MLP neurons of a small language model. Each row is named by its layer, matrix (up: input weights) and neuron, and shows model dimensions 64-159. Each number is 50 + 10 x the weight over its row's rms, rounded and kept within 0 to 99.
After each neuron's rows, "fires in" lists the words (lower case) most often at its 100 highest values on Wikipedia text that the model never trained on. A number after a token or word is its count.

L8.up85:47 65 69 49 27 44 48 46 53 58 41 60 46 50 31 61 52 59 45 41 37 53 51 35 53 60 58 52 45 61 57 59 77 40 56 42 46 47 66 46 42 41 58 40 44 61 25 62 44 64 41 41 42 49 33 49 37 53 35 49 52 57 72 59 51 38 60 62 45 40 56 50 58 48 44 40 56 56 50 70 41 50 51 41 60 55 59 60 46 55 64 38 27 53 40 57
fires in: "an" 42, "neighborhood" 4, "carvalho" 4

L2.up635:50 38 33 43 45 57 48 70 68 48 66 43 42 55 49 38 51 50 36 63 54 43 63 45 45 51 54 40 54 51 51 50 40 51 56 40 44 61 41 50 62 51 57 68 46 37 40 47 50 54 19 45 39 53 64 47 61 31 57 53 44 43 49 60 44 38 73 37 32 31 64 45 51 45 46 37 62 56 27 36 45 53 46 49 48 40 58 51 61 44 56 42 39 63 50 53
fires in: "during" 29, "until" 20, "following" 7, "featuring" 5, "followed" 5

L3.up458:55 59 44 48 48 49 56 53 49 66 38 50 48 52 62 36 54 42 64 57 47 43 50 41 52 58 49 51 31 41 56 43 49 38 43 42 66 54 35 52 37 61 51 51 51 62 55 55 41 75 55 53 55 64 52 57 47 68 49 54 46 54 37 62 52 51 64 62 57 74 36 51 48 53 62 65 52 60 59 48 51 51 36 33 62 57 54 56 40 63 44 56 49 42 55 49
fires in: "its" 19, "s" 10, "their" 9, "a" 7, "two" 7, "three" 7

L8.up308:36 45 51 54 66 32 40 62 39 45 36 41 45 49 62 62 59 67 46 37 49 52 58 38 46 45 46 38 60 43 44 49 44 65 49 44 49 43 61 56 43 61 37 58 58 41 54 53 45 45 38 58 33 67 52 51 49 25 49 48 34 47 44 46 43 27 38 49 35 56 57 51 66 47 40 57 50 47 50 76 76 38 56 47 51 49 52 43 24 56 27 34 54 53 38 51
fires in: "the" 42, "that" 22, "it" 8

L11.up272:47 41 42 55 46 60 35 38 49 50 51 61 45 48 56 42 49 50 44 66 43 56 61 62 47 55 45 50 69 39 45 67 51 46 28 51 61 42 52 52 45 42 55 64 44 48 45 51 50 43 71 55 52 36 75 66 43 72 44 41 45 57 49 33 63 45 40 57 61 46 74 41 59 57 39 37 35 36 37 49 64 33 51 52 48 55 52 49 49 55 60 55 46 47 64 62
fires in: "a" 44, "chronology" 6

L3.up495:45 39 78 39 49 53 56 50 48 52 61 45 68 34 57 61 44 32 62 57 53 42 50 47 68 45 63 60 56 53 58 47 57 49 49 52 51 44 62 50 52 58 50 51 70 54 58 43 39 43 55 49 46 47 49 39 56 46 50 50 45 55 58 45 48 59 50 68 58 57 59 40 57 50 53 44 57 49 61 64 41 41 43 47 45 55 44 33 57 55 30 51 61 62 57 50
fires in: "have" 33, "with" 17, "major" 9, "and" 8, "of" 6, "having" 4

L3.up210:76 52 50 37 51 44 70 37 55 54 59 46 56 58 54 44 49 55 54 47 27 39 48 36 62 59 49 40 46 33 55 61 58 49 51 31 49 46 51 69 41 62 64 55 43 53 66 52 38 50 51 56 41 64 40 60 33 32 37 44 47 41 62 47 47 35 62 40 54 54 54 54 51 32 67 58 25 54 46 50 46 53 44 56 69 39 51 43 48 74 60 44 61 51 57 42
fires in: "its" 19, "the" 17, "of" 11, "april" 8, "african" 7, "s" 6

L7.up222:53 35 41 61 60 59 45 60 41 57 53 40 37 32 56 62 67 45 49 41 34 36 45 48 33 53 67 57 52 51 54 42 29 43 46 58 24 42 49 47 46 55 46 61 48 58 65 57 38 58 63 39 47 53 64 65 56 51 52 55 57 52 65 65 37 35 43 53 59 51 57 51 35 35 31 44 63 43 64 62 61 43 53 71 55 50 49 34 45 54 40 40 44 53 70 46
fires in: "party" 20, "part" 16, "county" 13, "city" 9, "court" 5

L3.up2:43 38 45 57 49 49 60 50 71 59 60 48 54 41 46 50 32 45 37 43 37 41 53 41 40 49 49 56 58 44 39 33 55 38 43 42 57 61 47 53 59 52 43 51 34 53 64 50 49 48 33 55 53 61 43 40 42 65 54 34 57 47 44 56 38 33 64 48 51 49 46 60 56 67 45 53 33 63 42 41 63 47 41 74 35 33 58 52 47 45 49 41 55 66 43 60
fires in: "august" 22, "telugu" 12, "taking" 9, "take" 9, "taken" 5

L9.up381:60 61 65 58 47 44 43 38 52 81 45 44 39 43 39 75 65 46 57 51 52 48 46 41 48 64 45 65 33 57 58 59 51 51 44 48 41 42 39 47 45 46 43 52 59 50 61 47 41 60 57 39 45 38 59 62 64 35 44 28 56 63 64 45 30 47 55 62 31 52 58 35 52 42 47 30 21 36 29 53 40 66 48 50 41 29 39 56 30 47 46 44 42 46 58 26
fires in: "an" 35, "on" 14, "in" 5, "merchant" 4

L4.up755:67 44 44 31 52 69 43 50 41 39 60 35 31 59 48 69 44 37 65 45 45 40 61 39 46 47 52 50 45 29 50 55 52 39 51 46 36 61 30 65 37 47 58 74 54 50 44 43 32 54 52 42 45 81 45 60 59 37 35 54 60 56 25 59 37 32 52 53 56 51 49 40 45 44 41 49 55 43 51 56 55 48 54 51 41 50 50 40 59 39 48 59 39 51 49 53
fires in: "born" 49, "since" 12, "african" 5, "africa" 5

L8.up705:41 51 40 58 53 42 43 43 35 35 54 33 57 44 51 41 69 45 42 55 53 38 56 41 45 69 31 47 50 60 52 52 56 67 53 59 49 65 51 60 36 51 63 48 38 48 54 51 34 27 39 42 60 32 54 68 48 61 51 37 30 42 46 63 53 52 53 64 52 34 63 47 55 57 60 39 44 45 55 53 37 61 59 55 63 65 40 53 34 31 51 53 57 54 39 38
fires in: "her" 37, "she" 26, "charles" 4

L3.up5:54 42 55 63 27 46 63 35 53 54 43 42 44 48 51 51 42 60 62 59 59 41 38 50 45 63 54 63 42 38 69 57 44 43 53 70 53 44 23 66 32 46 49 57 49 47 66 40 40 66 73 55 47 57 73 31 37 58 42 43 62 43 69 34 34 57 55 59 74 61 42 52 67 41 58 51 59 44 52 62 63 65 38 49 41 39 65 53 50 53 68 53 34 43 51 47
fires in: "this" 41, "than" 12, "though" 8, "thought" 5, "third" 5

L6.up358:48 62 40 52 58 54 60 52 50 39 42 59 48 46 52 57 52 43 49 38 47 38 57 51 30 38 47 61 59 58 63 34 62 59 43 50 50 71 67 36 33 52 54 64 62 41 54 38 33 52 59 40 45 44 37 43 51 44 63 23 38 45 50 51 27 40 39 63 49 54 46 33 70 49 37 55 37 38 50 51 78 55 52 38 39 53 46 34 45 50 44 73 46 36 57 35
fires in: "was" 54, "is" 46

L2.up287:64 74 58 50 46 42 43 70 51 52 50 38 42 41 43 43 29 43 47 50 57 44 43 52 60 45 49 50 60 53 54 40 43 30 48 48 62 43 44 58 35 44 21 43 44 49 48 51 42 68 33 29 49 43 48 65 47 41 53 42 57 57 50 71 40 38 48 46 44 64 63 34 37 58 41 57 39 56 50 51 52 61 54 64 48 44 49 60 49 58 32 61 45 34 63 57
fires in: "one" 43, "an" 33, "a" 7, "two" 5, "any" 5

L2.up250:56 54 57 37 39 56 46 62 48 47 45 54 60 43 37 51 76 53 61 59 42 68 60 46 61 53 55 37 34 48 43 46 53 43 44 40 70 54 43 50 63 46 55 49 58 49 57 54 68 50 43 58 48 57 30 55 42 50 46 28 64 40 54 55 41 48 61 50 56 58 78 37 50 40 41 35 58 39 50 64 35 76 59 43 60 50 62 41 50 66 54 44 63 53 49 48
fires in: "international" 25, "national" 10, "new" 9, "romanian" 4, "railroad" 4

L4.up229:40 71 49 62 68 40 56 40 35 56 56 69 30 43 22 53 52 44 47 39 38 61 55 63 44 52 49 44 65 54 49 49 46 54 65 55 60 60 48 62 58 46 44 65 69 51 46 38 42 47 37 42 41 29 49 35 44 48 46 48 47 36 62 38 32 39 56 50 48 39 50 60 71 48 50 58 62 42 64 43 42 42 51 35 45 41 52 64 49 59 54 51 67 38 36 63
fires in: "at" 27, "3" 7, "was" 7, "first" 6, "is" 4

L11.up760:50 34 64 35 59 62 51 48 48 50 35 34 44 61 49 57 39 49 48 47 26 49 64 61 53 41 34 64 52 39 49 50 48 52 46 53 48 68 46 54 39 46 52 42 69 41 47 46 47 33 54 66 64 39 45 46 47 50 52 53 55 49 45 41 51 64 50 59 63 56 59 45 34 53 40 74 51 46 54 61 51 42 41 65 36 67 43 49 39 65 43 52 51 71 70 50
fires in: "born" 53, "catholic" 7, "language" 5

L7.up346:55 35 49 56 44 45 52 51 38 58 49 51 57 43 52 67 46 38 48 61 30 59 65 46 56 51 59 50 57 36 37 58 66 61 47 42 51 49 66 42 52 29 28 59 56 46 56 55 59 57 41 39 41 48 38 48 44 53 42 58 45 61 43 55 46 48 71 64 43 40 68 58 56 61 43 44 48 57 53 45 64 46 68 50 47 55 45 49 60 45 40 50 30 71 51 30
fires in: "of" 63, "different" 8, "individual" 5, "description" 4

L2.up413:39 56 41 56 61 32 45 42 46 38 62 49 51 48 52 44 51 34 54 47 68 57 46 56 50 37 52 31 43 60 52 60 53 62 50 50 61 60 49 46 55 68 51 47 58 31 47 54 41 63 51 54 48 48 45 64 75 48 65 46 64 51 53 41 57 41 38 65 40 56 61 37 47 51 47 58 63 55 56 25 35 54 49 63 40 28 40 43 59 36 50 40 47 40 47 58
fires in: "to" 28, "by" 18, "into" 11, "for" 7, "towards" 4, "at" 4

L2.up427:68 62 58 28 46 60 47 38 61 53 49 70 51 36 66 48 50 44 60 45 52 72 79 47 58 58 47 52 43 50 39 55 46 46 53 57 49 47 50 47 70 29 45 44 46 53 50 46 40 67 46 51 68 63 43 33 42 43 42 46 49 39 51 44 67 39 44 59 47 21 43 58 64 50 51 49 39 62 64 58 40 50 54 46 54 56 46 62 52 50 62 51 53 45 41 42
fires in: "south" 22, "southern" 16, "syrian" 9, "northern" 7, "western" 7, "modern" 6

L3.up370:61 58 45 71 65 42 65 47 58 61 32 33 42 38 47 37 40 68 50 50 33 56 49 50 42 52 54 58 41 37 65 36 38 27 41 39 59 49 44 66 41 58 32 47 59 64 53 46 63 48 43 48 49 58 58 52 34 59 42 37 33 56 45 40 60 32 52 58 62 40 40 54 47 47 64 67 45 57 60 77 40 42 45 42 75 47 39 48 43 83 47 41 34 45 58 45
fires in: "s" 57, "its" 18, "national" 6, "only" 5, "any" 5, "other" 5

L3.up706:50 55 49 49 62 72 45 50 55 65 43 55 60 46 63 44 38 46 68 48 39 41 79 51 59 53 53 47 71 33 51 62 64 38 59 53 52 56 45 63 55 36 61 52 50 55 33 36 68 59 72 59 60 58 54 50 57 46 29 45 47 47 58 62 49 50 49 57 54 59 53 46 54 40 58 39 54 52 69 54 38 53 53 38 55 36 49 48 44 58 45 63 43 59 27 42
fires in: "southern" 16, "of" 15, "northern" 7, "western" 7, "remained" 5

L3.up463:73 59 54 46 62 55 66 49 37 50 68 55 50 33 69 38 39 64 44 34 42 49 48 46 44 39 57 66 43 36 49 56 44 56 36 48 48 44 47 41 50 51 50 30 72 44 65 53 65 54 68 55 49 61 45 48 37 43 54 52 35 55 47 62 69 50 39 39 26 45 58 43 35 41 37 51 47 49 68 48 61 35 29 47 44 57 74 37 53 59 29 41 50 40 55 55
fires in: "been" 38, "before" 25, "being" 15, "after" 4

L6.up708:43 51 60 55 56 62 29 53 42 29 50 61 41 70 65 47 45 46 57 47 39 53 70 44 64 51 76 44 44 50 57 45 61 49 45 33 41 57 56 46 65 40 46 54 48 54 55 53 46 48 59 49 59 52 64 38 41 29 35 54 49 48 37 46 38 47 53 56 55 52 58 47 65 56 49 63 49 32 48 50 50 62 45 48 62 71 46 51 37 44 39 59 60 39 58 47
fires in: "american" 23, "against" 11, "america" 7, "available" 7, "of" 6

L3.up387:54 46 44 50 48 25 60 51 52 39 41 48 44 43 64 50 63 45 45 54 45 54 47 54 32 40 43 50 42 45 53 47 58 41 47 59 40 42 35 52 63 43 46 49 41 64 62 56 47 56 59 45 60 34 43 37 46 53 64 33 39 54 43 61 51 59 61 45 42 61 48 43 55 50 56 55 50 51 59 51 46 70 46 40 52 55 51 55 40 74 35 65 53 51 46 58
fires in: "s" 97

L4.up125:63 51 48 33 47 50 49 62 60 37 66 43 61 56 58 61 48 47 36 40 46 41 42 47 45 35 48 45 60 54 44 54 59 45 41 48 55 40 61 41 37 63 46 57 61 35 70 48 26 43 69 46 33 40 41 43 45 53 46 48 71 49 57 58 38 45 61 60 46 41 39 61 45 47 47 41 41 59 51 69 61 32 47 40 38 53 55 43 52 53 40 37 31 44 63 60
fires in: "as" 78, "yards" 5, "is" 4

L4.up476:44 47 50 52 61 47 45 43 35 52 62 65 46 46 54 48 52 36 37 59 62 40 58 53 63 39 58 47 52 56 55 50 41 51 47 55 43 49 42 43 46 63 45 58 38 44 46 56 44 64 46 44 31 51 56 63 60 61 67 34 47 55 44 57 41 57 34 41 53 30 51 53 42 52 53 57 71 59 43 54 49 53 52 48 60 51 55 33 46 42 52 46 45 61 40 47
fires in: "states" 42, "county" 8, "party" 8, "council" 7, "state" 7

L4.up37:55 53 55 52 43 51 37 57 61 39 45 57 54 53 41 30 39 46 37 66 52 47 52 42 59 45 39 64 67 57 66 49 57 41 38 35 36 38 55 51 47 53 46 65 54 55 47 50 27 44 33 35 56 60 60 39 45 37 59 43 55 52 62 45 47 46 54 51 57 51 59 53 50 35 54 55 42 50 45 50 43 67 26 31 50 38 55 71 41 35 55 49 55 45 34 43
fires in: "more" 23, "most" 22, "and" 18, "some" 11, "almost" 7, "approximately" 4

L7.up561:50 37 52 53 52 53 34 61 53 48 36 46 60 43 61 45 57 57 45 42 40 42 61 49 34 53 52 63 40 43 59 39 45 45 37 35 56 46 69 45 46 48 48 62 50 54 43 51 49 59 66 78 46 54 62 49 28 54 58 53 50 67 55 48 70 53 51 58 63 47 55 36 72 42 44 49 37 21 47 39 56 59 53 45 43 41 63 43 46 62 64 65 46 55 57 51
fires in: "of" 28, "served" 16, "service" 8, "succeeded" 5, "played" 5

L11.up271:54 45 49 50 42 53 51 50 37 63 57 50 33 55 71 60 62 50 51 39 41 60 52 53 24 21 53 52 57 54 39 39 50 49 41 35 48 44 43 47 35 64 50 53 24 47 69 50 42 51 72 60 56 39 47 58 57 58 54 49 61 49 52 41 62 42 44 64 55 55 78 50 50 41 53 55 42 58 44 62 34 64 41 29 49 56 67 48 61 75 28 42 57 49 53 52
fires in: "a" 54, "second" 13, "the" 13, "s" 4

L11.up598:26 39 63 60 48 40 55 54 34 40 46 45 61 65 42 50 46 39 58 39 53 45 58 45 51 52 57 59 28 43 60 42 59 42 42 47 57 56 47 39 53 59 41 48 56 53 42 53 55 44 56 51 54 70 40 47 60 48 67 44 74 46 34 57 61 52 62 60 56 72 39 49 45 51 42 59 56 74 36 48 35 58 61 59 47 49 48 48 45 39 65 64 44 46 44 74
fires in: "american" 27, "states" 11, "s" 8, "america" 6, "c" 4

L3.up203:50 46 60 52 48 48 52 63 38 41 49 49 62 51 39 44 45 46 46 42 67 36 51 68 42 48 51 55 48 48 59 65 51 42 40 50 64 40 65 49 26 59 57 42 35 32 70 54 34 39 49 49 66 45 54 73 43 31 41 44 62 43 51 43 48 36 35 55 38 59 52 60 44 50 52 50 36 61 39 49 50 51 55 37 36 54 64 55 48 59 51 46 49 39 53 61
fires in: "as" 14, "there" 13, "song" 10, "will" 7, "shue" 5, "show" 5

L4.up158:64 58 52 47 30 39 51 41 51 59 36 30 65 50 52 37 58 52 50 38 42 59 56 50 31 53 49 50 30 48 42 53 55 57 56 46 63 46 56 58 40 62 39 44 59 60 40 63 46 45 40 33 49 51 35 40 53 41 44 51 51 21 36 39 54 24 56 77 57 45 59 59 46 40 57 57 59 50 62 61 51 59 62 55 65 48 39 52 61 44 42 49 45 31 74 61
fires in: "of" 37, "other" 24, "both" 18, "various" 9, "among" 6

L4.up523:57 59 43 50 47 37 39 50 43 57 32 48 38 52 35 50 35 53 43 54 60 69 59 48 32 69 53 59 39 55 57 54 55 53 52 44 42 57 57 59 51 56 55 46 47 46 26 49 57 60 38 37 50 43 59 33 54 58 46 45 58 39 52 35 54 60 71 52 55 47 22 43 49 56 67 68 28 56 35 57 49 46 46 47 57 65 55 66 39 60 65 34 48 50 29 45
fires in: "this" 19, "southern" 15, "second" 13, "northern" 6, "western" 6, "each" 4

L2.up667:54 36 44 59 57 43 39 52 56 43 62 45 61 59 66 65 47 57 60 52 51 48 41 52 33 55 55 41 52 55 61 63 49 80 42 44 45 51 47 44 40 55 60 61 63 56 56 56 41 49 57 48 70 44 50 49 44 43 51 40 41 61 47 44 44 45 50 54 21 40 52 40 53 41 57 42 57 62 30 50 39 50 57 60 66 45 46 49 40 43 57 66 57 43 62 58
fires in: "place" 24, "player" 11, "played" 7, "play" 6, "plant" 4

L7.up306:50 43 70 45 57 64 42 68 53 58 60 62 59 55 30 35 54 40 62 42 50 50 53 38 53 50 79 58 51 39 51 30 70 26 52 52 44 42 69 43 78 42 44 42 56 71 58 38 49 48 43 59 42 57 46 40 53 64 58 47 57 50 53 42 51 29 65 54 50 61 56 69 47 64 38 43 56 51 55 46 40 53 57 47 58 42 55 54 65 48 47 65 56 50 31 44
fires in: "university" 33, "given" 9, "river" 7, "live" 5, "of" 5

L7.up389:42 52 60 48 42 36 51 54 55 40 51 45 48 36 57 55 56 48 59 60 42 70 59 43 40 50 57 39 64 47 45 56 52 43 53 30 62 36 58 43 35 53 54 43 54 48 62 45 45 56 33 30 57 47 33 58 52 28 51 53 45 47 68 50 55 38 41 66 45 53 46 71 50 45 53 62 64 52 44 68 56 27 62 44 60 51 58 67 61 64 60 42 35 42 43 37
fires in: "an" 90

L7.up139:56 49 51 65 45 57 48 66 66 66 50 47 56 70 54 57 66 47 53 51 46 51 62 46 73 48 80 56 53 38 58 56 28 47 58 57 58 39 66 43 36 48 43 53 63 50 48 49 53 56 62 35 52 61 48 56 60 34 53 52 41 47 72 52 53 55 50 57 44 59 42 37 55 45 75 41 53 51 59 63 33 35 48 52 49 47 56 58 36 34 61 54 57 38 48 31
fires in: "an" 53, "one" 11, "most" 4

L11.up4:51 40 34 37 39 45 37 64 61 58 45 40 52 46 55 48 37 64 55 62 41 36 46 46 49 53 59 50 48 55 55 40 32 40 61 43 53 43 54 53 52 60 40 59 54 83 68 54 34 64 63 50 39 46 52 30 58 44 52 47 60 30 46 54 48 43 50 55 32 51 59 48 49 50 79 67 41 66 48 60 55 44 41 57 43 54 60 61 37 46 27 37 35 53 35 56
fires in: "when" 22, "who" 19, "where" 15, "while" 12, "these" 6, "until" 4

L2.up437:54 53 41 37 54 38 45 53 37 65 48 56 51 54 41 50 50 73 63 32 50 47 54 33 38 52 52 40 56 47 53 53 73 50 40 53 34 64 45 54 52 46 49 48 55 65 48 62 55 43 42 55 41 48 38 50 51 53 47 41 66 46 65 46 42 71 70 40 43 66 47 50 58 49 49 48 68 53 43 51 54 45 52 37 55 64 53 57 54 51 60 40 60 38 33 52
fires in: "was" 47, "first" 38, "preceded" 7

L3.up401:47 58 20 48 50 60 67 61 44 53 50 60 56 62 65 41 52 52 47 50 54 71 61 48 47 70 51 55 57 61 40 58 48 43 49 49 62 48 45 40 62 43 42 35 58 70 43 44 59 64 37 52 64 46 53 49 51 45 48 36 56 39 42 48 41 45 52 59 56 25 62 66 51 43 51 42 54 50 61 43 67 59 44 40 47 39 61 63 46 53 45 47 54 54 40 34
fires in: "south" 28, "north" 16, "international" 7, "southern" 6, "east" 5, "new" 5

L4.up339:67 51 61 25 61 50 60 40 48 66 62 38 44 60 66 47 65 62 63 56 35 56 59 33 57 41 49 41 53 40 61 60 74 39 68 54 43 46 45 45 53 48 38 55 62 54 32 49 60 58 38 50 69 51 41 45 37 52 39 53 58 41 49 67 40 52 50 44 45 38 71 40 55 58 56 57 66 51 62 55 49 49 53 47 62 51 61 51 57 54 45 63 52 51 46 32
fires in: "american" 33, "america" 8, "ocean" 5, "source" 4, "before" 4

L8.up545:38 54 29 40 42 68 38 48 53 67 50 48 61 46 58 39 41 61 55 38 37 45 53 65 35 55 43 63 57 52 44 46 49 35 52 36 45 41 44 68 32 54 40 44 49 61 37 62 70 65 52 42 39 32 54 47 44 35 60 47 72 52 64 56 67 55 41 71 64 54 60 59 58 29 48 39 53 53 53 46 48 33 46 35 52 61 57 74 34 53 52 42 47 53 41 58
fires in: "before" 23, "known" 16, "born" 15, "both" 11, "neighborhood" 4

L3.up584:68 46 63 35 53 71 58 26 45 60 61 46 44 43 44 55 33 58 38 46 52 44 56 46 58 48 70 42 50 49 55 65 70 50 44 40 46 38 66 60 41 33 43 56 66 30 54 57 33 46 52 48 67 56 51 54 44 58 61 69 53 44 34 49 47 63 48 39 56 53 64 39 44 62 52 40 47 57 60 53 41 54 36 44 57 36 34 62 54 29 44 50 39 37 58 59
fires in: "after" 56, "before" 23, "born" 9, "made" 5

L6.up148:30 42 53 44 44 47 42 59 50 53 36 57 60 35 42 59 48 58 39 54 46 47 17 50 46 45 19 48 73 54 54 56 50 42 42 55 42 39 36 47 55 51 54 58 53 60 58 50 41 32 42 56 56 56 41 48 53 33 48 26 49 52 67 74 55 52 54 54 61 37 48 39 59 56 50 48 44 63 51 47 39 65 52 38 49 49 43 52 35 58 57 31 51 39 41 40
fires in: "she" 23, "society" 8, "social" 6, "her" 6, "series" 5, "see" 5

L9.up491:50 42 46 43 43 63 21 30 64 44 42 33 42 36 50 48 43 46 57 32 52 55 57 44 64 56 75 72 58 39 60 50 62 54 51 54 34 61 58 37 47 49 53 47 56 61 46 60 73 37 45 46 53 47 45 41 61 45 39 57 42 53 57 63 63 61 40 43 55 44 60 42 50 37 42 58 44 61 47 65 57 53 51 62 48 64 46 60 41 39 44 57 58 52 35 36
fires in: "american" 29, "africa" 9, "medical" 6, "african" 6, "america" 5

L11.up719:53 42 55 62 55 62 42 61 48 44 54 50 48 36 62 59 34 37 49 52 59 34 62 60 52 56 29 45 44 38 71 55 41 71 45 40 53 54 54 54 42 72 41 70 55 60 54 70 63 64 50 57 47 53 63 51 49 54 42 30 47 62 64 60 58 53 46 51 47 34 76 60 61 44 39 59 50 62 47 50 69 58 50 57 39 50 46 42 54 46 48 39 52 42 43 58
fires in: "of" 26, "from" 25, "in" 22

L4.up592:52 62 48 51 44 31 51 56 53 43 66 57 50 45 62 62 53 44 55 49 62 50 50 54 56 50 37 57 61 61 51 28 68 51 62 63 58 49 37 57 41 41 40 69 68 55 34 60 43 48 33 49 31 62 62 40 54 42 43 35 49 35 44 49 47 64 49 47 69 62 44 64 53 43 41 49 43 57 55 59 56 39 64 41 32 43 52 55 55 63 41 58 39 73 39 51
fires in: "at" 37, "is" 13, "february" 9, "was" 8, "july" 6

L4.up706:57 53 44 42 35 40 57 58 71 54 53 48 59 41 58 35 41 46 44 66 61 48 53 47 40 44 35 57 54 46 55 59 32 37 51 46 46 52 44 63 49 46 32 35 32 72 41 53 41 47 37 37 53 49 47 60 41 41 55 43 44 48 37 57 41 43 35 57 57 25 54 72 39 37 57 56 38 46 62 46 56 51 55 57 53 66 40 56 36 51 53 49 45 47 61 71
fires in: "born" 33, "both" 21, "most" 16, "other" 15

L8.up525:62 58 55 53 45 63 47 58 47 58 34 38 50 30 65 56 58 70 53 53 47 65 61 33 43 42 44 56 55 43 33 44 56 47 34 48 67 66 58 51 49 37 40 50 40 43 62 31 54 44 53 40 49 53 60 54 45 59 49 41 35 55 59 56 36 41 42 39 42 60 62 35 46 47 49 60 53 48 47 57 75 42 56 65 61 54 51 38 52 55 63 43 44 51 56 34
fires in: "an" 26, "early" 15, "former" 7, "different" 5, "private" 4, "the" 4

L2.up259:42 53 50 34 47 58 65 52 45 63 53 48 52 53 54 56 51 46 64 43 30 50 49 52 60 60 62 38 51 67 62 53 33 53 43 52 54 68 55 58 36 53 32 51 60 50 37 58 57 53 51 57 48 46 37 52 35 41 59 33 63 44 58 52 63 48 47 39 32 49 54 49 41 54 39 45 64 42 58 32 39 55 41 51 63 50 65 51 43 49 53 34 64 38 61 51
fires in: "was" 20, "used" 15, "a" 13, "is" 11, "book" 8

L8.up355:50 38 42 36 51 41 44 47 40 70 60 70 51 49 29 51 36 39 57 49 59 37 43 57 31 49 54 43 63 59 52 73 60 49 58 39 54 50 53 46 58 60 45 61 43 38 48 46 49 60 55 46 66 50 40 42 79 55 69 53 53 44 40 64 61 48 46 50 50 45 56 53 36 58 56 57 40 59 56 46 27 62 46 62 38 33 54 61 45 49 44 63 49 48 31 62
fires in: "at" 17, "under" 12, "by" 9, "took" 9, "time" 6, "following" 5

L8.up99:47 47 53 22 48 51 62 59 44 36 55 43 40 43 56 61 57 22 66 76 40 61 44 33 50 53 44 59 59 48 43 50 64 49 49 30 52 53 58 28 50 38 50 67 63 54 53 45 63 33 36 57 35 51 55 52 40 40 35 43 58 52 50 44 25 50 50 54 59 42 31 60 51 41 56 60 56 56 51 57 45 38 56 31 56 45 42 60 45 46 38 42 48 62 46 45
fires in: "american" 40, "america" 9, "various" 4, "california" 4

L9.up119:61 36 45 53 41 57 45 56 42 59 63 46 33 67 60 51 51 39 57 58 36 41 66 49 46 46 36 48 46 45 51 73 48 61 32 41 53 59 39 51 61 40 63 65 44 48 51 66 34 36 52 72 52 48 51 44 47 80 61 60 44 44 54 52 53 50 44 56 44 59 55 49 45 62 57 42 35 56 46 58 38 56 51 38 51 59 58 63 44 46 59 41 48 49 52 39
fires in: "a" 47, "the" 17, "s" 16, "art" 4

L7.up747:51 41 54 49 48 50 45 57 43 40 58 36 54 39 48 54 42 38 58 45 51 44 69 37 64 48 55 48 37 36 48 62 49 50 42 34 69 50 43 56 65 63 47 70 34 55 58 46 44 44 48 38 47 41 59 45 37 42 50 53 48 39 65 61 47 63 58 51 46 60 52 62 44 35 44 41 61 56 40 31 67 41 30 44 54 46 44 48 39 44 36 50 48 31 40 51
fires in: "that" 18, "because" 13, "following" 13, "until" 12, "of" 5, "a" 4

L4.up224:57 48 60 57 49 61 43 56 56 44 38 57 57 34 43 51 43 64 44 67 35 70 42 46 50 49 55 44 65 58 66 43 57 49 57 40 55 47 31 42 53 50 42 56 50 30 46 54 50 57 46 40 67 43 47 50 51 36 51 50 56 47 50 48 54 56 54 46 37 46 53 38 38 44 63 50 46 65 50 64 71 52 43 61 39 45 35 25 50 56 39 54 65 54 48 49
fires in: "january" 14, "together" 12, "democratic" 12, "appearances" 9, "phytocerum" 7, "manuel" 6

L8.up137:64 62 47 57 54 37 45 52 60 43 31 45 68 39 51 40 30 29 51 53 33 66 53 41 40 58 36 54 55 48 48 54 36 55 62 37 45 49 49 53 45 62 43 67 56 69 61 38 54 66 40 41 25 58 53 45 43 57 63 39 48 58 52 67 49 62 47 56 51 34 60 31 58 61 62 67 57 50 40 32 54 31 47 62 57 34 45 67 49 35 45 54 52 53 46 54
fires in: "born" 37, "released" 11, "in" 7, "due" 5

L6.up385:63 37 51 52 38 53 40 55 33 43 51 59 38 48 53 38 39 42 49 33 37 55 64 42 60 42 41 49 54 51 53 61 56 55 48 48 56 51 55 51 45 49 44 53 42 58 48 66 38 37 62 73 38 51 45 58 36 55 63 52 56 33 35 44 40 41 46 66 54 46 53 64 44 47 50 50 56 47 51 53 58 51 69 50 47 46 64 53 58 43 83 67 66 67 36 30
fires in: "of" 55, "medal" 4